config.toml
n_layer = 12
norm = "rmsnorm"
positions = "learned"
bias = "none"
tie_embeddings = false
init = "uniform"
lr_mult_down = 0.7
beta1 = 0.95
grad_clip = 1.0
warmup_steps = 200
schedule = "cos"
batch_tokens = 32768
doc_mask = false
train_tokens = 239800000
steps = 7319
MLP neurons of a small language model. Each row is named by its layer, matrix (gate and up: input weights; down: output weights) and neuron, and shows model dimensions 32-95. Each number is 200 + 40 x the weight over its row's rms, rounded and kept within 0 to 999. A neuron's up and down rows have the sign that makes its largest values positive.
A block is one neuron, or neurons of one layer that tend to fire together. After each block is what it responds to, as a language model described it from the Wikipedia text at the highest values.

L5.gate49,204,225,34,242,156,187,172,203,124,206,243,190,215,204,205,233,204,127,259,199,203,200,201,251,157,290,204,169,227,288,152,228,159,180,112,208,172,186,164,247,171,221,201,143,261,141,273,207,192,131,158,220,293,188,191,197,197,141,151,243,241,145,223,249
L5.up49,169,173,174,214,256,166,231,210,304,197,279,218,219,268,185,198,222,181,306,159,231,194,201,197,222,205,182,217,200,247,212,264,212,307,223,165,188,204,214,126,165,229,142,179,243,235,199,185,198,196,291,211,237,149,195,258,164,192,279,158,177,180,221,188
L5.down49,183,194,214,219,162,202,143,174,169,165,243,187,244,189,250,188,222,210,152,236,240,204,266,176,172,242,228,184,127,223,220,230,273,127,218,216,198,176,207,230,293,207,244,228,263,182,177,137,170,128,175,225,77,187,164,167,264,234,148,240,175,191,239,187
L5.gate82,180,275,215,220,210,280,247,179,183,181,214,170,150,154,212,215,194,208,213,237,267,232,188,269,244,271,211,147,177,175,147,194,187,225,181,178,167,160,222,126,140,188,172,149,189,171,265,199,193,191,192,259,213,128,231,122,157,288,207,218,154,182,236,221
L5.up82,257,251,108,209,169,183,188,247,175,189,211,178,260,143,154,210,245,162,246,212,186,183,190,182,215,273,237,197,212,157,212,157,196,270,260,217,187,178,167,241,153,171,202,133,217,210,134,162,253,157,219,230,251,204,234,222,107,222,190,257,100,292,225,199
L5.down82,163,220,226,240,229,125,199,241,121,278,158,250,145,158,220,195,268,245,232,196,225,233,221,235,186,264,192,211,166,191,161,154,222,52,211,228,255,219,165,135,175,147,186,223,159,226,146,191,160,217,237,215,133,172,269,202,186,229,193,231,195,200,200,265
L5.gate104,182,211,142,182,190,245,209,173,171,254,156,200,203,158,224,167,144,157,278,225,257,157,224,208,173,247,211,225,214,199,250,223,160,215,166,140,211,261,190,219,112,184,197,187,260,178,321,256,277,149,157,211,244,151,229,182,154,266,246,192,201,154,175,210
L5.up104,188,211,198,188,172,264,137,190,222,252,251,180,193,250,173,304,181,190,185,272,251,161,245,154,165,137,208,212,216,206,187,141,197,254,183,292,217,129,171,137,193,212,172,239,201,139,223,284,216,230,147,212,271,224,250,241,166,246,186,152,209,251,248,191
L5.down104,256,202,180,215,163,165,248,232,240,205,225,194,192,255,206,207,247,201,226,180,212,134,182,186,206,130,199,191,197,190,184,199,276,209,142,277,244,263,166,248,233,232,225,231,241,161,214,194,214,208,261,145,219,207,242,116,158,224,156,112,208,185,211,208
L5.gate182,216,218,178,257,262,136,168,161,164,226,173,195,176,207,258,173,177,268,210,227,226,175,214,178,185,221,161,208,138,207,243,167,207,161,142,206,153,184,203,214,176,180,268,224,242,193,167,186,274,128,186,269,219,310,239,153,197,260,179,185,208,301,176,209
L5.up182,197,203,265,236,216,149,164,171,190,176,178,199,149,206,221,202,227,131,160,211,246,207,176,178,198,209,162,275,111,251,207,126,196,216,268,187,245,119,218,193,112,191,178,174,255,175,122,173,180,138,170,195,247,205,147,109,144,195,244,211,174,221,206,241
L5.down182,207,198,243,261,224,206,211,190,168,179,138,239,197,168,234,223,222,133,310,161,325,215,189,229,210,179,164,122,168,212,213,231,159,179,261,224,172,270,209,233,164,167,178,131,180,167,170,204,154,108,286,257,235,236,239,168,196,197,209,275,197,248,117,191
Description: Coordinate and unit symbols

L5.gate53,219,211,233,195,198,168,200,244,232,222,239,268,54,144,117,231,136,206,121,187,194,137,146,210,154,195,172,159,222,217,142,218,171,134,203,184,173,162,178,187,170,201,201,172,232,161,178,209,157,230,166,175,174,216,185,206,203,190,219,228,166,251,186,234
L5.up53,268,233,216,159,186,117,214,245,223,199,236,213,166,269,165,224,117,140,268,249,166,249,196,207,209,217,223,176,163,181,149,202,198,186,286,231,126,239,188,190,209,221,259,209,155,158,150,167,269,271,202,241,213,194,205,160,160,147,240,239,276,255,170,184
L5.down53,219,205,147,297,215,185,211,201,150,224,229,169,135,157,215,181,172,198,244,212,198,220,230,260,222,212,136,159,143,194,246,202,223,216,242,159,252,227,155,212,229,173,126,175,195,229,249,239,203,119,165,246,158,136,248,188,162,265,193,138,191,232,216,177
L5.gate63,144,205,271,184,200,234,201,153,255,252,157,150,262,160,233,175,239,136,168,171,232,202,214,236,185,189,179,202,274,164,242,187,219,208,166,282,189,272,157,158,152,190,222,224,191,167,197,136,194,184,175,182,198,269,228,189,157,298,281,203,208,276,211,116
L5.up63,176,198,248,215,218,108,172,231,126,283,164,193,185,213,210,198,168,218,170,260,197,182,183,138,164,189,175,309,140,196,239,247,153,186,217,222,240,209,182,159,212,207,265,204,225,194,250,250,220,254,185,290,182,271,79,159,184,173,208,200,157,207,195,97
L5.down63,175,186,235,191,207,201,246,208,199,265,286,209,246,224,235,185,202,239,171,140,180,181,204,194,227,234,204,173,232,204,143,185,170,190,179,190,132,150,210,203,138,264,203,222,163,245,172,212,218,155,208,150,183,239,212,220,147,143,193,91,169,177,265,219
L5.gate238,178,213,153,262,119,220,159,178,146,176,264,194,173,291,162,166,288,232,243,136,239,119,178,209,191,181,136,170,188,251,204,259,167,224,242,241,200,242,233,269,232,238,143,149,233,184,171,183,183,168,208,207,266,100,253,208,191,173,177,153,207,183,237,152
L5.up238,191,224,171,175,168,190,215,202,223,257,232,187,188,199,171,247,111,158,142,88,211,245,185,174,207,188,147,162,243,204,247,234,196,216,217,205,130,199,215,183,290,207,257,251,183,224,207,205,222,153,219,219,187,89,177,221,278,237,201,225,209,269,258,101
L5.down238,187,185,204,240,183,103,171,244,205,216,177,249,232,142,232,221,140,147,202,166,209,243,266,257,218,286,176,235,201,175,238,144,168,225,194,188,284,252,211,260,168,264,201,262,243,180,157,197,217,207,184,163,145,122,152,241,145,136,194,191,193,200,187,208
L5.gate246,144,175,196,150,261,243,231,189,172,240,199,168,197,222,167,234,186,182,254,283,205,216,223,234,164,262,175,226,293,187,189,190,203,215,101,195,142,215,176,232,250,235,208,175,206,137,212,163,193,244,157,212,290,136,163,128,189,217,196,198,174,210,182,146
L5.up246,281,173,229,175,214,159,211,226,241,225,159,206,137,231,224,214,86,200,261,202,282,153,198,182,214,169,199,219,195,186,214,156,260,186,157,189,251,168,159,161,156,177,212,225,198,155,216,272,215,215,182,241,189,214,157,277,213,175,171,174,237,191,200,207
L5.down246,194,220,242,198,154,141,210,167,242,231,205,249,161,214,225,187,152,156,210,147,222,220,222,253,259,215,165,181,173,216,217,180,217,216,263,149,245,182,189,179,181,201,190,182,161,207,213,264,146,205,117,239,154,181,171,288,125,157,231,145,194,260,201,270
Description: Year digits in dates

L2.gate189,201,221,207,224,143,164,208,172,220,217,210,194,251,215,242,243,218,173,241,264,234,199,196,192,183,223,174,214,136,205,258,210,217,262,175,244,208,278,130,246,165,189,140,186,141,219,263,163,248,220,225,175,173,226,142,264,157,198,267,165,193,239,213,190
L2.up189,188,151,246,138,155,249,145,212,166,222,254,209,151,248,216,240,227,252,234,172,201,229,214,197,213,175,193,209,219,174,203,226,177,217,203,218,202,148,248,247,250,161,160,224,234,235,199,230,232,164,178,207,144,130,247,273,192,222,161,224,138,179,218,216
L2.down189,170,106,228,199,165,160,227,221,204,161,253,151,183,233,175,235,203,191,199,131,215,233,182,190,233,183,135,220,165,283,242,184,201,199,225,213,167,171,234,198,210,168,194,124,185,241,150,193,224,163,181,216,178,173,192,207,132,161,188,228,172,237,162,239
Description: Dates: years and months

L7.gate87,208,211,233,204,210,185,138,236,103,221,250,208,218,147,140,207,171,54,219,185,198,246,235,239,148,194,191,225,222,198,223,191,231,181,218,209,181,190,221,306,209,168,154,183,308,211,226,244,177,178,218,155,212,120,211,271,215,198,179,140,237,129,145,256
L7.up87,184,236,210,182,168,243,235,250,194,317,194,273,195,204,231,234,182,171,214,191,173,260,172,189,213,147,100,174,229,106,191,212,197,220,214,173,225,168,183,243,169,176,186,231,226,183,211,268,230,210,199,255,238,168,247,141,229,229,241,140,243,159,188,124
L7.down87,272,115,191,272,227,91,170,216,239,122,197,147,140,212,249,196,210,283,229,136,169,219,201,216,203,131,220,234,166,246,180,203,201,194,230,203,194,199,144,134,227,131,169,254,230,273,288,183,151,182,234,268,211,209,191,232,127,240,222,180,139,282,170,230
L7.gate228,209,204,179,142,192,205,176,216,160,231,160,128,259,186,152,209,171,139,211,107,164,196,269,134,207,209,174,241,188,210,187,202,239,229,315,267,250,184,173,247,155,208,173,205,198,227,225,209,111,180,153,135,183,145,182,229,158,233,197,186,260,217,161,176
L7.up228,127,210,177,177,263,293,206,145,121,226,258,214,153,235,204,209,173,255,222,161,240,230,189,134,250,204,129,212,159,246,224,211,226,153,169,226,213,297,149,163,205,153,164,154,204,159,164,259,215,193,138,242,182,220,165,187,246,198,240,222,213,201,198,219
L7.down228,126,193,214,223,225,259,173,167,317,106,215,174,242,237,223,194,246,170,126,196,186,178,168,156,179,147,211,203,219,244,174,194,216,217,261,230,202,207,212,281,217,244,249,200,169,179,259,165,183,264,200,169,224,258,229,219,167,212,187,177,184,277,189,306
L7.gate235,208,292,181,209,242,170,136,230,180,219,204,210,223,239,192,250,247,295,54,183,258,220,123,177,220,147,184,260,208,332,220,169,163,247,238,180,213,216,196,211,158,175,166,197,195,253,152,151,169,205,125,215,243,241,174,223,187,177,154,184,243,203,261,170
L7.up235,197,227,194,155,144,220,206,234,229,167,199,234,182,233,292,210,149,209,213,136,167,162,232,306,154,192,170,135,156,164,160,182,204,216,148,233,189,229,204,183,119,246,207,200,181,231,174,219,189,170,212,201,219,242,269,202,234,174,154,185,243,222,258,119
L7.down235,249,171,186,202,250,182,255,181,172,193,218,168,182,164,227,195,204,221,197,204,212,229,187,267,195,281,217,205,174,164,183,222,239,164,246,189,185,177,198,200,276,240,252,170,165,204,199,175,233,122,237,184,157,184,155,209,222,113,227,214,186,206,131,166
L7.gate245,218,194,221,227,200,233,166,197,201,198,207,218,210,284,187,158,177,160,228,220,217,207,212,192,216,193,199,222,266,106,200,232,162,216,113,221,183,144,158,249,112,116,162,171,256,265,146,260,243,278,119,155,236,235,217,223,223,151,166,139,179,187,270,210
L7.up245,218,198,127,192,167,138,114,111,210,251,211,144,287,225,235,225,160,181,136,253,266,265,217,187,210,220,197,171,174,156,148,200,190,211,157,217,185,129,209,161,161,165,277,206,240,236,176,138,226,266,150,177,205,255,203,197,186,139,180,175,195,278,153,123
L7.down245,247,159,244,176,262,169,163,169,281,258,108,183,182,210,148,257,245,249,228,131,196,210,213,152,246,179,201,188,163,213,306,203,193,276,222,111,228,242,252,156,232,256,135,216,203,163,185,93,188,178,226,223,190,203,135,209,266,196,238,132,198,216,148,148
Description: Month names in dates

L2.gate246,234,264,211,224,219,207,208,230,244,199,126,159,227,216,160,205,208,227,172,227,148,269,188,191,232,182,239,290,215,178,205,169,222,190,175,248,184,177,264,206,157,186,234,169,161,134,309,194,158,216,227,223,213,247,212,254,147,205,157,180,169,199,153,206
L2.up246,165,158,165,189,160,226,184,173,146,194,192,185,222,254,179,260,165,243,168,187,222,188,162,243,236,249,217,164,186,155,174,169,240,193,266,162,186,187,168,252,254,235,178,193,153,221,336,313,234,267,242,134,181,122,206,274,185,209,219,227,199,184,171,215
L2.down246,157,203,137,247,154,184,178,194,136,228,152,218,252,233,231,216,160,75,155,190,235,188,141,236,209,232,222,193,193,82,168,181,222,280,247,245,219,246,247,260,213,225,200,254,171,151,280,214,246,196,229,212,220,136,265,249,167,171,210,181,227,259,258,203
Description: Infobox field colons

L5.gate9,177,149,182,192,188,146,146,217,223,278,237,189,71,276,246,186,225,116,158,190,196,177,174,177,213,134,221,217,187,222,194,182,222,206,215,219,148,141,242,139,167,235,162,237,183,182,271,190,219,168,170,191,158,156,242,229,184,190,187,251,152,200,270,173
L5.up9,216,235,187,251,183,242,196,201,253,196,267,242,150,197,209,237,165,178,214,236,153,162,107,210,175,214,233,186,134,268,188,178,208,178,157,258,282,177,232,208,153,229,170,175,220,290,256,190,187,216,149,195,181,238,192,125,126,235,227,210,177,183,161,163
L5.down9,230,212,209,113,239,151,165,190,160,224,168,114,217,174,216,228,280,193,181,201,250,158,211,179,230,166,218,250,202,252,198,202,207,217,265,163,278,263,180,184,230,186,210,278,190,160,227,155,192,165,141,216,305,203,217,167,166,262,188,231,226,153,206,282
L5.gate116,285,186,264,305,198,181,116,174,309,153,175,263,189,235,178,193,169,223,267,190,248,231,188,160,191,253,223,222,156,228,259,183,177,204,158,245,136,155,237,187,237,172,140,242,167,185,279,184,240,197,132,231,191,129,214,237,159,214,220,219,190,222,253,172
L5.up116,151,249,181,191,201,165,269,171,201,172,150,167,226,220,222,230,244,239,193,225,110,171,222,249,152,299,160,175,250,211,160,148,210,183,203,164,285,251,187,286,200,219,235,193,208,232,143,247,206,236,244,221,240,195,244,129,264,130,119,215,234,136,187,255
L5.down116,267,198,173,231,211,197,208,177,258,216,155,180,161,242,164,184,194,208,220,262,191,237,198,244,173,241,185,171,175,257,229,159,181,138,223,204,142,155,246,258,119,215,157,249,124,282,210,206,113,209,242,193,145,261,242,212,178,209,276,169,187,99,228,242
L5.gate153,190,234,202,177,148,184,215,160,163,164,199,220,243,230,217,228,206,268,186,220,191,182,127,164,192,286,242,196,257,260,183,207,184,188,218,211,219,199,208,218,185,208,120,213,160,130,223,178,186,168,77,156,168,202,249,159,185,233,241,192,173,196,238,254
L5.up153,213,143,230,218,203,180,215,239,263,112,163,141,242,191,213,225,212,219,242,138,285,225,162,169,146,203,286,170,165,160,228,221,97,249,144,232,242,184,200,200,146,214,226,221,229,158,268,164,186,214,124,225,223,187,263,284,119,215,145,247,234,278,219,235
L5.down153,184,232,211,287,253,241,223,184,226,260,205,140,157,167,206,157,237,268,182,179,188,210,220,311,205,260,239,224,110,101,225,210,122,177,246,141,158,224,166,284,171,224,151,180,183,200,178,194,167,187,160,195,284,165,231,224,185,167,243,150,178,192,213,237
L5.gate247,231,210,233,215,200,266,146,161,263,207,186,191,262,287,226,177,164,145,280,248,257,194,251,210,180,216,189,203,213,226,235,143,184,206,254,130,129,200,246,127,161,136,233,222,210,226,218,233,199,200,209,159,180,256,241,196,121,141,144,248,280,245,218,214
L5.up247,203,211,130,262,208,187,264,256,172,150,226,177,248,199,166,204,237,268,153,213,63,202,201,157,167,177,203,236,263,243,188,138,180,233,193,156,215,191,172,257,261,230,293,176,183,212,196,159,195,216,247,202,212,167,263,218,202,209,176,169,209,135,217,256
L5.down247,204,181,142,201,185,175,181,216,220,214,124,273,215,218,242,218,248,207,288,109,216,177,179,183,238,172,229,210,189,246,149,192,277,203,159,188,156,212,230,230,166,180,249,233,180,251,225,194,262,253,229,157,136,239,239,204,153,166,231,189,238,184,222,209
Description: Markdown table dashes

L2.gate170,205,182,214,224,258,243,261,107,102,215,239,228,200,166,176,159,225,178,197,155,212,225,228,174,194,198,227,210,254,269,278,180,186,210,186,157,231,217,238,214,230,199,162,235,154,216,167,275,264,192,193,179,150,236,144,146,155,211,173,156,264,162,191,188
L2.up170,120,243,261,182,225,272,215,131,108,229,154,234,157,189,219,257,220,194,283,159,185,174,242,220,228,172,161,189,239,200,212,171,249,204,182,157,136,190,298,150,219,144,174,221,151,204,184,212,264,201,202,199,284,202,223,186,171,149,90,200,256,204,144,241
L2.down170,199,197,221,224,204,226,235,104,160,216,234,267,141,179,185,188,233,196,196,185,229,216,205,115,183,191,253,171,258,214,271,193,187,183,251,196,184,222,202,200,251,195,207,229,141,210,154,242,235,138,128,241,182,186,162,144,174,232,201,108,225,222,156,185
Description: Word-initial fragments, especially ru-

L7.gate6,202,153,164,170,151,239,169,107,278,201,204,215,176,146,207,222,252,269,237,239,206,192,234,191,236,275,216,173,229,190,240,159,223,174,196,205,248,171,250,202,186,259,183,262,178,240,274,195,201,208,147,245,174,240,189,285,172,162,192,286,166,150,227,240
L7.up6,214,192,166,201,251,228,202,184,197,166,152,215,171,183,211,238,257,133,302,177,191,242,167,250,191,180,282,259,247,200,169,166,277,210,162,240,218,185,227,238,212,150,201,186,166,159,180,160,237,256,195,124,173,167,192,191,143,284,170,231,195,260,194,195
L7.down6,244,190,240,134,175,251,249,170,166,193,200,221,210,272,235,164,232,213,196,153,183,235,217,200,223,242,116,213,155,210,189,174,177,167,244,279,173,260,215,196,219,229,221,237,254,219,171,110,196,233,220,228,141,221,271,241,105,231,167,185,218,258,204,284
L7.gate53,154,211,193,224,148,170,193,223,199,174,210,194,235,200,156,260,243,209,243,287,160,209,172,168,239,123,261,188,240,117,218,150,194,207,207,195,187,133,180,206,199,279,184,187,220,162,215,174,203,159,163,167,199,172,183,220,195,260,187,206,168,261,255,202
L7.up53,206,309,175,202,154,174,201,188,188,184,219,187,198,163,204,243,216,160,181,202,182,177,97,224,190,147,211,264,224,241,257,208,124,245,201,172,232,184,245,184,189,209,226,220,197,171,192,166,192,199,168,257,187,294,146,157,212,223,255,187,242,162,202,247
L7.down53,196,213,247,180,154,243,237,160,183,161,209,243,197,235,265,210,242,242,180,255,219,174,179,192,260,238,164,213,180,207,212,208,174,132,127,237,175,167,181,163,193,246,134,201,244,128,231,243,166,141,211,183,243,262,193,225,124,256,187,183,226,172,162,258
L7.gate129,191,230,243,268,204,158,208,196,140,249,156,217,227,222,271,254,222,179,214,193,183,150,257,211,215,239,277,234,198,190,151,184,227,204,161,237,194,182,128,158,206,133,246,146,209,196,194,175,214,223,227,166,164,211,221,165,206,178,190,165,135,173,210,151
L7.up129,178,163,199,200,220,224,166,120,170,214,221,214,198,176,209,229,220,152,227,214,247,110,242,213,237,188,186,205,158,217,257,185,260,243,251,181,137,187,234,218,201,193,181,234,150,196,226,277,214,219,272,175,222,220,276,251,99,267,193,162,310,127,260,204
L7.down129,240,223,229,218,125,117,218,186,196,187,228,204,131,159,180,202,186,121,178,136,206,184,202,207,202,194,208,196,193,262,239,184,270,199,205,262,279,186,141,154,222,180,191,158,240,223,220,202,226,230,209,135,233,188,200,258,214,249,156,164,270,229,235,191
L7.gate141,262,209,186,151,194,233,240,218,104,165,218,166,253,188,192,265,224,194,171,156,260,224,223,237,148,204,262,159,228,190,241,128,154,214,181,210,148,189,190,236,222,172,133,240,224,178,254,125,205,188,183,189,215,180,233,161,150,246,172,182,156,168,174,184
L7.up141,273,219,188,223,282,206,174,125,227,231,163,234,169,210,199,216,210,125,181,164,263,151,192,209,152,196,271,220,186,178,205,186,187,208,136,199,228,211,230,147,176,250,159,191,154,182,273,153,243,207,187,208,231,236,175,232,204,135,135,204,238,201,209,225
L7.down141,245,188,184,234,244,161,206,255,298,242,189,163,219,196,161,158,206,102,168,176,260,222,231,254,205,180,113,211,237,179,168,235,232,241,225,221,203,215,194,211,177,194,176,165,203,254,172,208,193,191,170,205,164,149,205,279,256,163,184,218,169,226,134,174
Description: Word-initial subword fragments

L7.gate80,223,234,261,140,152,225,220,233,212,214,182,235,286,240,166,159,235,139,187,172,226,162,172,223,183,175,210,252,183,181,201,202,115,207,115,239,248,196,245,226,159,246,137,162,174,243,131,190,139,164,154,160,208,268,196,215,197,249,167,156,213,165,252,227
L7.up80,247,210,190,111,155,235,242,188,201,222,168,144,170,203,190,150,223,107,221,229,197,233,221,182,250,178,205,232,140,241,191,188,192,254,157,197,172,208,193,208,134,222,133,220,173,165,193,210,171,164,246,189,200,192,264,168,127,177,273,192,185,170,224,224
L7.down80,237,291,150,194,209,167,169,146,187,235,189,226,196,159,205,260,138,136,211,241,230,193,167,171,162,219,257,208,125,162,207,181,234,202,188,203,224,172,123,233,216,206,203,142,200,225,148,246,240,233,194,199,243,233,186,152,194,196,186,243,203,275,223,166
L7.gate91,184,207,210,141,219,88,161,169,191,182,159,270,229,184,137,171,246,238,305,171,231,167,166,219,192,179,198,272,150,167,222,170,168,158,156,201,207,221,228,185,174,161,151,223,179,246,214,177,182,159,269,207,169,213,202,208,171,164,207,201,191,189,196,193
L7.up91,158,213,138,234,250,158,177,179,156,176,170,172,216,255,199,299,201,211,246,268,198,205,249,194,213,244,211,144,196,187,192,201,228,210,138,250,210,161,115,210,289,197,191,174,172,192,168,164,246,210,140,253,139,205,170,162,184,166,214,182,162,186,229,214
L7.down91,156,235,183,180,213,222,268,161,213,209,211,195,261,184,171,230,146,97,196,166,255,169,162,170,212,185,157,217,161,188,271,216,191,240,225,191,225,167,265,181,235,286,143,220,252,241,226,203,208,212,181,200,200,181,242,252,225,275,154,222,243,180,213,167
L7.gate147,179,205,168,181,139,150,243,211,155,120,150,211,117,203,194,188,202,165,120,147,125,158,251,248,238,207,193,258,196,128,207,202,204,147,219,181,228,200,229,247,237,140,271,184,212,230,336,248,135,189,293,176,186,125,185,220,207,224,260,174,153,166,163,141
L7.up147,202,228,215,195,174,227,209,257,202,230,150,184,230,183,166,193,126,158,218,166,218,190,154,111,236,207,185,193,228,232,137,202,205,293,167,244,232,207,219,161,189,149,153,221,121,207,214,251,124,191,165,173,215,143,187,240,159,221,180,249,180,218,93,245
L7.down147,140,162,147,205,145,76,220,146,223,237,179,218,263,191,230,250,147,207,191,186,244,196,272,195,181,163,124,196,207,187,228,173,251,206,217,192,275,111,146,236,128,207,231,220,166,238,189,194,197,192,229,197,177,163,243,206,133,166,213,172,205,194,201,184
L7.gate197,198,203,214,171,204,221,182,218,199,219,148,199,175,188,308,141,191,149,221,216,197,199,269,205,168,266,292,243,127,224,218,246,138,217,118,180,242,233,252,167,162,203,143,197,195,171,219,251,206,186,259,225,211,177,184,233,257,249,229,202,270,245,241,239
L7.up197,211,182,218,159,192,254,239,234,188,214,204,170,220,149,243,254,239,15,207,263,184,249,191,165,236,225,243,199,261,266,215,168,154,182,177,148,203,98,150,216,135,151,238,180,230,205,273,175,172,207,222,206,166,243,144,251,220,188,152,140,190,189,152,201
L7.down197,247,184,253,171,209,254,286,218,223,148,179,194,220,189,134,323,235,110,151,191,203,123,205,160,216,234,247,132,155,181,245,177,141,253,225,186,229,181,230,175,218,235,168,265,207,192,198,192,208,208,180,201,169,202,144,249,256,188,130,187,85,143,273,199
Description: Infobox field punctuation